config = dict(
    n_layer=12,
    d_model=160,
    d_mlp=320,
    norm_place='peri',
    positions='rope',
    qk_norm=False,
    bias='none',
    extras=['capped logits'],
    init_std_o=0.00793,
    lr=0.0019,
    beta1=0.9,
    lr_head=0.0126,
    warmup_steps=352,
    schedule='wsd',
)
MLP neurons of a small language model. Each row is named by its layer, matrix (gate and up: input weights) and neuron, and shows model dimensions 32-159. Each number is 128 + 24 x the weight over its row's rms, rounded and kept within 0 to 255. Numbers have three digits each. A neuron's up and down rows have the sign that makes its largest values positive.
Before each neuron's rows, "fires on" lists the tokens most often at its 100 highest values on Wikipedia text that the model never trained on.

fires on: "3"
L2.gate78:135132149168126103166121122171095107140187166160112136133130126152121122145140115129144153115154146139111095164140116146146135112167134140126061072159157099119105176139151109133090085127128126125151117107113066142129127132151151137116157135142114110164108117125124111107095139136112136117114121067092119134143163145134170133090153153130114135090117136123156128080128107162138086112149
L2.up78:145083127126169131168104103099153186098099132106126112101121126135100159103099184157151128113138144123104151112159149156161167101102125112137089133176127129125114108127160112108138128166124109124120115165109126102108121128139142137140086147092131156144112094143124101166122184134114140142114097124104110168099123138147134100179096127122143120083080140136129112127169133109133131139134

fires on: " ", "6", "4", "2", "3", "7"
L9.gate236:152114132152081114101099112164159118080129157131154169142142157120135145167106175123115118098127134140113141143143163115106180122119139093155157152139088145096148121128133123160106128165091121156105165141143127136123133120126122150117111185110156110141148096109113134142110124152192135101124139133169163125139127146099181102122083144174158155152105132165086152142112121168122145175108
L9.up236:153168116180123063137089099137096144125085094122161136077088079115141171121179116098126100150138130126090133123114115129089128129082121073096120147096157144109160131173124150143116141098107118124114083130131131099151110125128099113117119133167108144120111146131114182113124138097100098138152129138123143123107142103113130135150133125132178110119145123130150137118132114076128121083108

fires on: " with", " against", "with"
L8.gate215:154138101130155136124123164120109111137143123103102116150198104131148103173126117105132118152129120148109101083158172167115115169125096132177074118155134175122125104131137136121117113110105148150150137117126086134115092150168154148112113129150112155174087144111097155107103124155170100130122121165115100161104134108102133118106098128120147144139120105091100166133125109099110132143075
L8.up215:143126118136140129140142172172076093157138091123115111111143068112141110131130106137126134116109129132122132058121110150150102108111103107130131130172090127100090125135169118095138102132106119151140120110166123137144092117086104133114155098125120151152106151108125143128122121135173104133095111141095106157102143125177104135126117125102151131147084102131115163133151164143134089079068

fires on: "1", "9", "–", "8", " early"
L9.gate58:106121088091103141121144133137081151104128136116127115138097156117130138164150104123123112151121121112130067154131165091147103115104118135095123093133126105144152135163108144113122167157138130090162125081128183099080082083153109099106140148133132117143121169128109107103163131117149136125120096157126107129128127164131144131143099150117191125129133120107143137115134135165102182160124
L9.up58:144132097124093131110131113160123155178122105116123118066127163108098096104153164114140060123187152151151101127143171118135102158118127161145125164117126134091115142128114093092111132149111118102126126124116145103107137132177102098137155175120113124134168149139131129112123114121124137103119106133106179161151118117137123146110117172161158117106167147114082159126141101143142165157192

fires on: "0"
L2.gate286:105124117166152121131054094135145128180121108084120128152098106129130093166131085168092115140064142120105152172118129114125153149135144123147131160126160128144104109129072132102132180096123118131115136088105168099152165118190149120102129107113116125155085128143112147136143130126153126159152114131134152135145097114114102139094151144112095107116127158129125138146137099136109136127153
L2.up286:122163108112088097140111124105148116098102116164125117115123121124142120071118091123121122112069145135084167121134109122126141152149054155135106142141107165132125137112125097127117124132129110137075097097147167128110134144105132151133135111064127136135169126109088128188094155150117095090119133147125110122108148089108161121129145095125128159142151165154140176144113145115111144130102

fires on: "5", "7", "4", "·", " sea"
L2.gate20:142090119135075151121147149093201093088136126195131146106126114120119146087123162113092150113116137157156106149126119123139112086127153110125128064119130129147120126122117109146103145111158122132101109118127124160159134122123143126157148101137137110115130128129141121144150141155113116172094119137110050121089133154120131122157144140123146146130108075135171146088123192135104114147117
L2.up20:115102112114155144160149117115141097083129148156135149130085084189134128145118152119114138139143114110144107161146115115128167104140143111122131098159179112130094155103116164120107133096120112121117133106119129154162210129127137141105192119155140114164129142142126101145165136122129152138114100079122085126111128128165140094148143144082107087135152099141191153102118143157122105130120

fires on: "0", "2", "1", "9", "3", "7"
L6.gate297:107132169108078093133114129127134148080120158122129103161136121117075114149123127127115159136108111106121085137141130089121159128142112106161145096126164109136174142125139087140159118131131112137119114121120187119104113148149105155112127102092090122117114170132118104105154086134110138141098128180116114105115134135079167135158167112122136155134160129103144125124156135104098129149153
L6.up297:115116098144048146131111160160157158143108107106155163118144134105127138123144178112128136143139159122135139160115112147125093186114049154155151137156131147117104100119106170134111137130140147127144139134140130128149159144135124140137119117093128174090133135129093142124088124086113127120170151149095141087114129159098164139129111130165141107076147091114138077125133120116110097132118

fires on: "4", "3", "8", "1", "9", "7"
L9.gate309:144111104108103128087102111167110126093130119131078146145176147128174099144087151160129087097087111144116108119115096133083121146132131159128137117109112136133125128118122115106162113112137172126162091130100162144135131109114113154102167172119145118092079143125101127119146134121107118141130127161108092138160104108138125118128131117079141129109132077163134194194090105112097168154114
L9.up309:160131113138115149156125137135137125137149124114100144138190150174138125129149158161114088130128110117143096117144075194146162152109142176151126087147133149135121155160171107158131122136146150111126131145140163132114152122125138145115142130150114105111078136139115052125138144103122124109127142147076109080092190145118132121138141105101079128132090094120140161109132144142123149152172

fires on: "7", "====", " ===", "\"", "==="
L2.gate4:151108118117110148117093123082095116123184131069100101093133115106133166109106078117123144130111151132125110111110137098096146167116121121157086155151140158132123093142154119158145135150105120148141104148153110041115114121122084102182133153114141164179151128103100123167101104117130104101120122132135134132071109098144105113122123114108133164122159136175150126114143121129138113134091
L2.up4:106134143105137146159105132092095162124152130109140131154099118157127150115119103154164161142166153129134140128125159134119166143156139106151141150145175116107108148117116136119121127133090128143175155096153072088119155114143064126130122105134160143176168136134133119149088124096110141120137110103099127123074108122155108077091162113128107116121121095117147107141168137119127090145123

fires on: "1", "0", "don", " University"
L5.gate275:118196092110168088113081126150134142126127125125159085129133099081154105149112137100128116111082204122122102129134166119114131099129148142128120182100157124155127103114095101099102120135099089105137142132100179104130093153097166184117103174112106114150114143153099136128129120127161133131097133138159110126161111163141146155155159109119138141146153136156143109132186123139125163161124
L5.up275:143159111133145116146136132159154097103114104122123122119127132088153138111112115091091119131152150144138174082099124146101108101155126117094121155179146103146097127112100107125120130153099136137143126104100158112127123136174114169116146180112162108128160173136127130152121131124137103131148131128180143077087162110118137116123171133137174112171102075168146153168163158126115159139129

fires on: " in", ",", "1"
L8.gate35:149109161125120121163111097142149116091131127119157187104117126141160101150083136120117134101139134155126095121139135125101132137137119137095100139111128079128157094156060091104119085106126145142111119135113144143068076130062102121131115150101119100139113126132121134110145124166157113166103131142168121099128106137130128129138140166117113151114160116143091162104103154098115092103114
L8.up35:103112137153117160153147149082129124096123113129154139137141087123122128161157162134115124152124097187113142105068131119098077142121135113129154141160131125121091133081139123123105082149146113129117144092145156137135129094147110164102159122162129106110148161135133118128123113143103097138094119141123178119114160151118139114167084128146185127146121111144148141121143230150143144113115

fires on: "1", "8", "2", "0", "4", "9"
L8.gate159:121127110126097119124095117130128122105128134124087120118148118116116123151115182079126125130152192132096131121115139090121146146136101142102153125159105147131093107158117138112126115109097111135111113133153115143126120126116148111080116165106117161159156177138105130139131108123124084136142120223179168164122122126117134140085105123187156160141139135153091177174127135137144120098158
L8.up159:149108113161123115120110143159153063111118102133105160134090097149133126139133090109101121107154131135108163122121128119096118134072158124174115123168169143138155105112090120150088177124121130104111104156128115127169126154126126131135127173173159173140102101139108108136138103073111166150121096104105152117161152123104158120093141134157115129121135135139126150137079098162139150110161

fires on: ".", ",", "s", " "
L8.gate67:089157147140155104125189160108170100115171145096114143153137118138109115153145148108097164121067085137154134145143094095130094075124115134150176135135144087154150116131147100149136112134148144146110126118140140155129107127161150126123087113097123127111149141121146115141139114151131108147105086157193129143090174137088144108161124160146122189121113138121135093123113135138131149136121
L8.up67:114130114138115074085108084128131116132159110184128187120116151133148120092112164166107106101137155123146146139132158170133126153168104160160165124127147137119128099122140125137123125128147112158116134110130093091146105142105152155096130116113180131130126067172128117118171151152088138168135136115127129137130104111159125139147143100136122137094133081088153117114136143124139095126097

fires on: " as", " became", "As", " become", " under", "with"
L6.gate120:158160130121135114136126123146192060099126119101117113153137078091126141144171122118153160139127124124134126133131125116139098087091096130156110116124141118070142160114138144123142113164102163151138115149109129095102133118133118126125113114111093150089107102079082142144097134141099121075093132152096119117128158096109138099127104136085141114111073148102096147173089136130112135152072
L6.up120:128140160126158158146122101140105123153134151104124134111103094138142109109125159098178117116103122125104127113116128140130113158142140150121132093104120126138110137063127128107111114086117118155193136155111086124110101118116105123120163161126131128101171190071123123043151098139128109110111142117126127119162125125148132134126134114128135156146125177152115145120158114110124123085086

fires on: "1", "2", ",", "0"
L9.gate131:120137136152125091102149094132118139155074101095179125111135127117145128144143141149115082104131121128104099137141127140126117115134092125102145152104093135138107118142083096146112112119131090127121070154110136126107148134121134114130148153149114144151153176131102168121121118096127094111093126174115126112137138160126174116136161132150125145120158093100085124108104130082123164208114
L9.up131:078142116142120123128107133141140083123131088142102143163149140115134093187117110165063113121141107129116130090122102130126104119139116146080102206108082095090091134077111127141111137162131164117143110133121146116134129135137148123120118102106120122148144116103108175125115157104128099137143098143127150099132147106143142162133131147095090128122151160147137105140151131100110135122096

fires on: " and", ",", " (", "ian", " actor", "1"
L6.gate174:180125178149077105129163159133130092093146129154115134112143152152147155154122167131111097143140164102154123121138155122070123150148125124103119089112115141128137131167132101155118145145098148165099097120115130111094111110126142115089087118100126069101165103109116149114158127135164091135123098146134128152151112164111141086122109122142092171146121139135109147145141164130101142138141
L6.up174:142143101097070152149142129163132125085125101149184177115092117124126148104144153126126116146147139120134159121116074110078126118106169115115113163141103131103131091135159116134149118142141134131115127115143117140152153093083087148059138133127137132142216168099102111151132142129169131099146135117089136139118132143077123136139103103120120129121117127108134122136120130126158098146110

fires on: "6", "5", "8", "9", "1", "ish"
L5.gate182:176120082183107146122115111136133114094153121118122115152151132138111143175121146133115109112112105137117078079139125092097134118090148159112178146176127114172096119148134136173142100137176062171120143142114124130160127133161106133134132165178143116113097109111128128096130115141108088130151158142139099143132116129129140110160130145102154132166142094124149127148119142131093129139120
L5.up182:131116083162148184146080104168133143139147151141135135111162140191111111158152130158131083118127145115149095109157137137120154176148155200155123105136142116097072142138108145113126126115110108148138152142107124143140143143129088134143151149151155103129095108136163113123141141136137148116178148092134097134147118165166117116140120169081087095100143119135157115107143108122121120179146

fires on: "9", "8", "3", "2", "6", "4"
L8.gate70:141114133125078096097102117144126131126107118075127143133129138103171142108122164106105108059136151130139105144093183112136126122068107137108104130098129150125111138125071129171113135119096103093084115126192107157094131126116170166160145140137140126137135095141105131101164109127124115158114119130165146146139103142100155149136121148154135154158152169161123131169130105141142127111130
L8.up70:121125117137100150116097133124113122104106063157110113132109114112142149150164103105127113147087148144095109109174106137108083099104107099086110143124163145161121138113159137118150149127081150154133120145139135131153116137153170135104123124090148181147112125170063119131136149125128102129145109166120147133114150110108141119110141090150169101149151146101116115119120092091157178137142

fires on: " at", "0", " in", ",", "=", " of"
L9.gate27:114117141131112097118086097140138091135123112120160183121140103139158178130095126132093137144136147182160099129136154165117137143123131117137094091122125143169152123111065135121121107137152116156097142119151084093166118142146135102065124138131131106126104123113081121137144169137147124183109169159140155152114150144103151131113119155104144141132156072125089139192100140133128155122119
L9.up27:137110106125150123146116109176159109147121092110172140165129105110098137118164103096126123108161107162124112099126212139155130162117133097127118128130123117114109117116119121146118122151094116153093111178134138102178119133148137139141110125144176138114088167118126136125151137103119100139108148109131136132156125102148132135096132133125127120172096078166120114105097194132157103089129

fires on: " March", " September", " election", " July", " season", " elections"
L8.gate84:119097128171120144095173148110090131153126146115099146162152163108087127112148123127129104114137137155107148152094125095097115113104093116116168117128135090119145101173109081152134142126094118121153133173103155138106135128106146136138143176142144155140123156128126124119132126100119132110117109173162159136106159142089155092134104102103122164183136124167139148147124126112137153127107
L8.up84:073170098149113138131151115152111099202118144163140094163117163173102090131121120148100131154114134103138202153113110101157151108134138161127150137105130163114125112114127133143178104087142167112142114157107121144067163155143131103144145142129086180105168165136149117172124119125123154086116109122162157115113132119129134098122139094114155145133100167129109125120172107133132141130111

fires on: "s", "ions", "We", "es", " They", " people"
L5.gate229:141084108140154115117093123145114081095171134126151138142111127142110123177103132082110154122107168145111158124097131113113134090149108124163133163136132130146113152094099093145182119128119144085137151110173134082075121087066099119145086157145144096162133113130123126164148152143143136133153158124108129156095123097155139085176104130141114113153109125167135118136124169117137129126161
L5.up229:108075107132134144142130088104115092137112107146087129075122125122140099126091123109125143152083132079144113086151137142137107165128155141124109110117124122174140158123139138137134137108153140152095100100094092109092123137139108106164134126108171120138130061157160117149126130130096142204117185129129086150158137140115119133137141135132123147091138155193155136132168127141092109121149

fires on: "2", "4", "3", " ", "5"
L6.gate116:146104155128113147122114145137127087090138116127146164121095097134110151136128114104106152156144176149133166099097081142100086144125108111135139078126115136141121138104103113138122073136151133137115133145172146144138117127129147106158118115138143088119123133133137093116112112103134083110108166134117141136152145134124094110097117148163142144151096138128086178168088137090113111088101
L6.up116:165122095131132107146172086144167101148082183176138141135110145155109136136102130150133148137136130124146136173184117141128186098132127127135142131116118089135117146127115125174126127093124080112093108121142166166164165121118155148155124113117147101143168105140135081114145120119124109141147122089132115088163130105126153156114147127183099118147192166149129130099108137152140111079137

fires on: "0", "ward", "ow", " unknown", " listed", "ld"
L2.gate207:125131153138153136082104106134123197129151117109096117138116108111146166153110136107142116095134112141128143100113136142081130125102118127120127081090110169151131143128133161140137184158136089158117113145114154066127102141169120165115139096153161159110096120117126139110103110122153129110129169150137150160127152122135137104106085106123132114157083158127132080164126161142091132096154
L2.up207:118163146162150138109109123130148158142086160131120160136108093180156133132094136128184127167141123133114148118112087172122167124120156149125126117120175125119116169146088157131132121097138114156131118140122157091138147122109107149108149107140125147133150157104141128070113098111121162085088151111147137174148149102143137136090129130163097079141113135110113119132094121159095075127117

fires on: "0", "–"
L2.gate176:105160139166133142140074095137145167115160115107127108130105127106147109127115133136155092124077082158134155108106146141136135130108107120126119116171116130160120099136111117160114133106086110145105094152146210087120099133156181137162099130114134134104113148155105132140151138141143110124140142149171152152091111116125164149120126115196111110138124197147123130136096154158138156121129
L2.up176:132161163108108098148120109112134127150114159175137138171153143136135127122149112200152108101121169151095148133114117123104117131092138159123115103132131113179105100074146149153113159148138151129118094145111193119117111111127117184144112122106148173102136114131122080118123111107113141164130151131156091111098116125087114103087151103157106081118125144109089137156105106143138143136130

fires on: " can", " will", " could", " would"
L2.gate278:093146131135125141102116126137123123108163099097132108066132212127146134156108088127100115091126155173116166110132136101142103140115089122136127152097099109136134101156119108118120112120091156123151119142128145144132115162154139154188109160152151134129130146118132127148095145128096118164153155132143119134089136085132136143120130126105179179149127119147110128114115127109118130148131
L2.up278:085091132166137140124136123144154083089182113090120078101127161117125119128111085093141089116125161150097152099122128099109136150148122156173107156126122152135157139164134084097143126122091112099136167136138106104117126141114091136150141100151136130158156124089129075134132158135137140157144145127108102099130128074122122100175152146108158148128133122110116145117071096160134123157157

fires on: " (", "8", "7", "1", "/", "5"
L5.gate162:134068089105109128109147121102162082098153102089135145132155167125121150130119187110106160114119138102105156121168118103101126124114112146122135146146143109143132098125143081143132156156164081115122114150096137169123128119110131133100119161097127109116154145074121117154193155141136109138132159178141125127093116123130165089157110123121123181138123119137104155137125155106118147124094
L5.up162:123136141133121174168123106095158103168118104165145118131150148136139132121180147126100130097106118132168119118130150166131087112133184169106137130127100142105115092121159135153124153127087150179100134128119132158149136173137161111148116092076149141126118123140093106155115101142120113120097103118103176139122092132120104129139149086119135122123067119153135157104128185150157139161088

fires on: "5", "2", "8", "4", "1"
L6.gate217:162113105144084112112090101126140168118139111139158181121148113128130121143110088120115125140124181157145168120117127122069124131141102135129125123094143188098132119112076121180120136137149070147095089144125094158129121155130117145171130141142100134131128127078111109158088137125148143129148141146155164119188112141098147118130119118127140157154147129119139161172100173133148139121121
L6.up217:124168134167130084122094122095121146153135082157088125123146139097113141111137128136115111104120166106085135130119128133132134139122118088093130141164137153179105081135103128111092140097128089103112121139125114103141133106159108112154119149109172137147084146141113128147147139139086106124140093169171143117131141096143145121094168107109171125123114078157129123141188136151110137137114

fires on: ")", "s", "ity", "ance"
L9.gate98:150140121100097088131125151105151072139123135090089141121162144153162153106129131078167133161122157122116127113137107106064101109131121100097060120137118137142136134120161107140102096175157116125156103120142155120107089129108103123104134168123135089139115119167149147103117129101151085136160103133130083122146132157109107108123144090107152125138143112132167103113146106152130105104124
L9.up98:121098095105146151094138133122117118117135115103105103123122133096112112116118104169127105130165151141136074085081135137153113164087153125133126123141159100132133131142096106134154147126137154113176153072148137124141102114110129120137111168139137091189125124128144122142172149116139123167093156125124128065131146152121132107110169112128172150145106104116152110121154122119146178119108

fires on: "\""
L2.gate144:161102103076141159114101109130107152142137136137172138130140124139130104101134154137155108111082100118164116115123159138149110150147146146149081162123108137085173084104105117114126132151120106138146130141150118122105130084116103166133105141133133150125107064142144095150160153127087128129077117098140133084093164122157148134162086120176148125102134181092130087130131148104139133108115
L2.up144:147126166128122146097126114110125123140129137134138116108127147169141149116166090169156108117105149097127139118072143132124138114143153094143101097113110093131116145139144144088112151132128109117155103128129131001146139148140104112133160069107105140115108141137169120111069174167131117120166130119128145124099110133155105070128154119064112121143127116156124101156123130155117128132148

fires on: "\n", "+", " Con", "-", "."
L8.gate7:168131147120164157087117097126104130157069133095105144134133148160149127126081123177110128131105101144130140124134129163089116136130126144133145122143103135143123120162147101128134120172103165121120136160133106080140202112156121130107158136131135159103124123165147112154115111149151150099171112092125137182133133110105125128162091109137111134132106119177124137151139080131136137123131
L8.up7:111154176141194139153087125130102137109143115126124140142142116161136135113112099117150148109139142086089153127149150140152134091158112102141134108077067109112120108145152140152140135150104155157083139151112135109066135163091112113141148176058108168122136148134136108161125130104093101125100127137110129111124103156145121117113091119133150134144143161152131146140104132136158130116157

fires on: ",", "2", "),", "0", " was"
L9.gate175:136105092103081104097109108153105124115154164112090101160165077105158176149120151138120128123136164140145107114131146155131067143179112122083123112144128111138123110151096126099141117160122105122131129109139110093146119128117139110107091112127142150125081129102097130125145112123158132119097143159152121132100186091122127139125168157154148170135138109117164109132092136131100126121126
L9.up175:128144122106179094122097135136077164116126095134130147163138103160092116133150090114086150138177154134108145113094129145126118144115137106129138177137123133136121143101131103120100145133143151144118123102173099098122171083086096130140092109090083119162165110133092128118129124143121137098123156126173142155127169077137115142102145126136138119133122124133129105144124176103119105105107

fires on: "3", "4", "1", "2", "5", "0"
L8.gate80:146105099116121074169118152134155156116160130103145110087175122087175169106129159135142133112148150147145138093100147117111151129128145120160129153154158134146121121130109128081134129128121083179105125175120109102134161155133062109132078130124128114130128119154119142093164110101119105121106100137167114154121096128097145171130102151137136120136133107172133131116162140128157135138124
L8.up80:123118126132163106166102202137144122112112106134133120118139183106138147125144130148114151094135146132095108097136123143119145112113114096053073158146130138145115134125126136164109106100118146155111111098091147125168120090115149102129112122131103112122087114149086122144111120119103100116114134151128106143125161120127142143065156083086119131179146097176137151106138129104135129135112

fires on: "born", "1", "8", "9"
L8.gate149:150146111127100147147116091103088169091177147130154159125113145120139142174124130112137133152093183119127130125130163115110119152108096111140153149136142108159150130168176131148140131161131089110141090139088145126104122133137133150121110157098122164114156173104120146164150136127135118106167124133156148147102127145120159113102129147156127150109156182105098171168140128097143147140152
L8.up149:146111154142105098129094134099119152162144146146140111079119150092089158158170133185106142085137127156123076165112099150144142155128114167104197109128167115090114172111131120105117111175129116140106142119143135113119124137143079061150144133132067121110097182109132110141122171103123132108086122131123156131134132099108126131117138138161143113100116123129151116109114153161130117123132

fires on: "2", "9", "7", " early", "0", "8"
L8.gate136:114089149095119142133120131112161157033147121114113121089146140111146119109147133139127118138106141151099076124117184096153120095110130114081114142120134101134170108122093076103148147114121102126142129159156150109078126108118125139098103130124161101144112136115102086154123121152150130119122124178163101149106145134116155167158125131124195109132149139160113147120130147156130150146101
L8.up136:063107141141169145146113129125165142116105114111122091118154124125149115101173136130100126115113146109120109159116142075179130137115123161062146122101130156106159162136135127116121166135137105157113123155123141116087140137148120097144177148084147083129132144129128121107114122094115120111143103129172132126125109101177124142138116103131143109094144138187126142112176088188142128128148

fires on: ",", ")", " "
L6.gate196:132143168126120139083182136117148156120144148155086141096162130052151126179121096093121107119115116193131096132121111096097067139110094124125135137104140101132137134119122121108109100134108165100177105149151139122138083131114122174130150087123072112127141116129104140092162143117139080117115145131112114131128127178096145129129107158113124147139112147139126143103107133084126142114116
L6.up196:122145149127135141143119102176159086124098114150163122118083127112112120172193159151118196089112147134155140134176141160147139137138098189115140146121119121131108099113106124141129111126123123136150137115138135117133119163126108147173116158144128120083148119150072148143084148103095116157113114137144171097113158135130128102165101138161130133110140145143111105109139152118158144160074

fires on: "2", "9", "5", "1", "4", "7"
L8.gate164:134141137138091107120111113106159115078131123088104151119142152131139152160081133120138146131083104157179138061153134096083106119139120123140102111146120120148143060134132109118105084130113094121114099121148140114130142082101118123100130140115125087110090101109103130148125119151127111117148146139124131104127176122096171104157136129098117143146097086146132151147120126120126125129094
L8.up164:117144148181132120134123116143161151096112116138097153145151159160095128124130144155109112096119142130100157092168165131145160139127129126134146100177109146111100124148153148178075143140155135129088117130170082133137178093124156144131134094081125139123112113110124160108110107129096101131133128131131132094137118105132124101143119084103089130136150101144117142103125128110127099108094

fires on: "–", ":", " July", " September", " January", ","
L8.gate294:156138184089139100066150131165154143146128107139124127144087122114126103086142128142096163118060112115129156145145137109140127104101091113134131118124090139107129066123149117152171139144115158126095104131133164158128125122113169124114084142130147130145158153142135126163114108151135106107115146156171170154139153163107151159153120123176134120142105150089135134151105136160149139099117
L8.up294:151114126157064162084102090147112141100161158150123137148128151151138058118105104148084119125128132107090136147120149107156132142170100160144118140143126172132133122114157119144120127122111138166097126147110145125071111121161130138128116106127136152151118114109104103144126136116137174098136049145173155135134162098137151111147162124141165141102144183133143138148102153159124130109141

fires on: " (", "mission", "Review", "Youth", " Industry", "Music"
L2.gate171:132111090118163138156115119115110117175147131135149144116079104182110086116133101163127112185168120102128105130137125143112154143150177145145103103128165072138084137128109138117158137110101107127114163113119091106144194127122114141097191115138133107127105151129124107127141146091146177112151132066085118144140121132162136151104134172113134105128141110151158123136159108126135103130127
L2.up171:130134132125141147108114131122110180114113091116099115109082123157175124120080129135154154125085066127140119113148124125141119133105129150115145136144118109142121118088104148131148096096107159130103143130150147122107131172114118097080183086108147187121110142161137128146119122105106140132109137119170121177061100103145171159132099149152121150151135157134133117126162137115181161094141

fires on: " ", " (", " average"
L6.gate46:124147105109138150107163118086149075105126159129157112146173110129153137099116142145125119117104082173093107113129148105073166135105106159154146151133147144154159124143154133129058141122125136118145136135133123116128088088149127118129073138113100091085150173137121116142141105145142133142152099146157127135071148126105130097153139096153148156122076103161143107114140144134141151109093
L6.up46:094097120118138148145108090097168156097083098153179139141122124129094138150139169145087178141127129099166150106175120164138158159148152150137178157102121137110146125170144137115147076153135128134111139134118132105147145106092162151105118161128133058103178125151133155159125096127130136093140120128149179151134123143125129169115152149149127120129121156107105162141121139126131121138112

fires on: "2", " form", "su"
L9.gate6:110190136083124142159126111092096138106143121109136159160082135138108138089140139104125115125116124121105151127175104113125121102145144125124068134089134115135126113146063128129081157126109122133141076149116141158171136123138079158143122144113139124155144105114138090106146122142133115135132113113120036139150128133116119149101138144116124190121139124149111119151139111149115173157112
L9.up6:110185110150117132150141165102178153114129134146125109154101102117130128127102169134121085139096180114126107119153143131123127139152088119138111119126143112124135140136110089142129110088126138138115146099116150129093143150052118167079109111144169133119155187076130119153131125164111167132077153148103124098108153140151141144110120137130125169142112100138107142099111112135135153145141

fires on: " |", "-", " (", "2", " ", "|"
L9.gate128:142173107101096115121153146091098136120125169158147106129173128120162141137120166116132072146147092122144124126132177114131117115148118130117126145093087161151140097141156113100131100197141132149168104101089153133132090133116155131114146168096162146141134168113104142123142126087155134103121135150123104119122144112102154160119128092126134183141156148160111133144134107115126126100128
L9.up128:135128145136129132144138111100177117091106130127131146142137072126163099151115139156044153148152101143100142146124123093114120138159091116128136153125128129094126129133134071122113135139159137139132150091179129129099146131115170146147172132137147134148147136116120124136124103126093137140140158113129142057146110114156136164168147129153195176141135132148116134107113114121139116101121

fires on: " would", " will", " could", " To", " must", " may"
L6.gate83:103082136103117149087128139106134128167169095125101103131150141119172115125140088123137119146093110105139112089105146112149086118131111139181109138123107098124162091121086109111171155147108147106155126127145145131107095112146154100108128104133137115102105161065118133109108109125161146186120191141092101153102155107139121115146181132116162167132095132141142113154113119144152128105114
L6.up83:082110147161132159133123156138105181158163142102148104150119170148168123148149121162109090129083118126135114090123161109146141130156133187127120121130147133109131120129131141148133129100149110122129174117154107136123148121080136154113131156117153169161121123118163096121114112114150149123159129113135132117094145115127097102122131095142147103098109173139089107126129132175147122151178

fires on: "k", "3", "1", "ki", "e", "ever"
L2.gate203:103162095103135139128122101131128096150099156146150100108111112155130109123141088139132143150155142092140122125146110152106157129159151141136088109156138115124072121153126152098127149090116121137102126120120110101140162146118127108129192135157131119157109128161130118136126110093119140149165122079103099111196112157165121152112120155125073092134124124137181126128150124153170079144138
L2.up203:104111132138126182120099150106148128169100132122098101105158142116050173087120108100130145117145111130168136109126102130109095116081130118073080112136139107179121126102117109126118144117087117161125120106118145082110112119152178149153147127123142131190112093098143127113112165123123124114116163135120151160119130141152107153105163123107118070119131163128180101109121132138109125092106

fires on: "2", "5", "3", "9", "0", "4"
L9.gate292:094153103063089151155117140152114131138150146125114083173120110142112105156131093131148109113118109087131111154118158151151132120129121101110104135108141143098144158141120142100180150121120147126144114088105172162122102072126114133118143147104172102140097160141100130140106153145137102087100130170158115126147157120152162160152144127079137138112147118135145151172143097109082119133117
L9.up292:126151100100149116134135114087107105126171127085098077154190135157135132128117152141105071150109113095146095109108121113137145136134111144152140084123145079146121127141164097136148168156162152101178144079089134124105125116114137104145135126137102150169098146136141110097159131104128142109127132121137092109171131105140144106119136130075153132126123067081158096120146145139163124139154

fires on: ")"
L8.gate318:126115078101125180115090100150116115133143113131137130151119110104135104128105099107104145153118116140099155144125104122125148084126139108150137117128182154131149145137121083174123149135139126139104145076143122115130114157126048119159118151094119081152109127139114123129127109091136159203122106139142093132108134145084103106130157123134119124131132146066087073136086125107115107133137
L8.up318:145194155105132168133147127161144087109165069128102136123124136104131131102112122163111097134131146113086122124127124119081120129129131161089123148140143145133120102092125084118139122115098121083138144096172094106124096140093141110143158139119121124181106146131162091180126097110151130147119091086153113081168131133123127144161131103131138135127158118136126157090173109103125123128103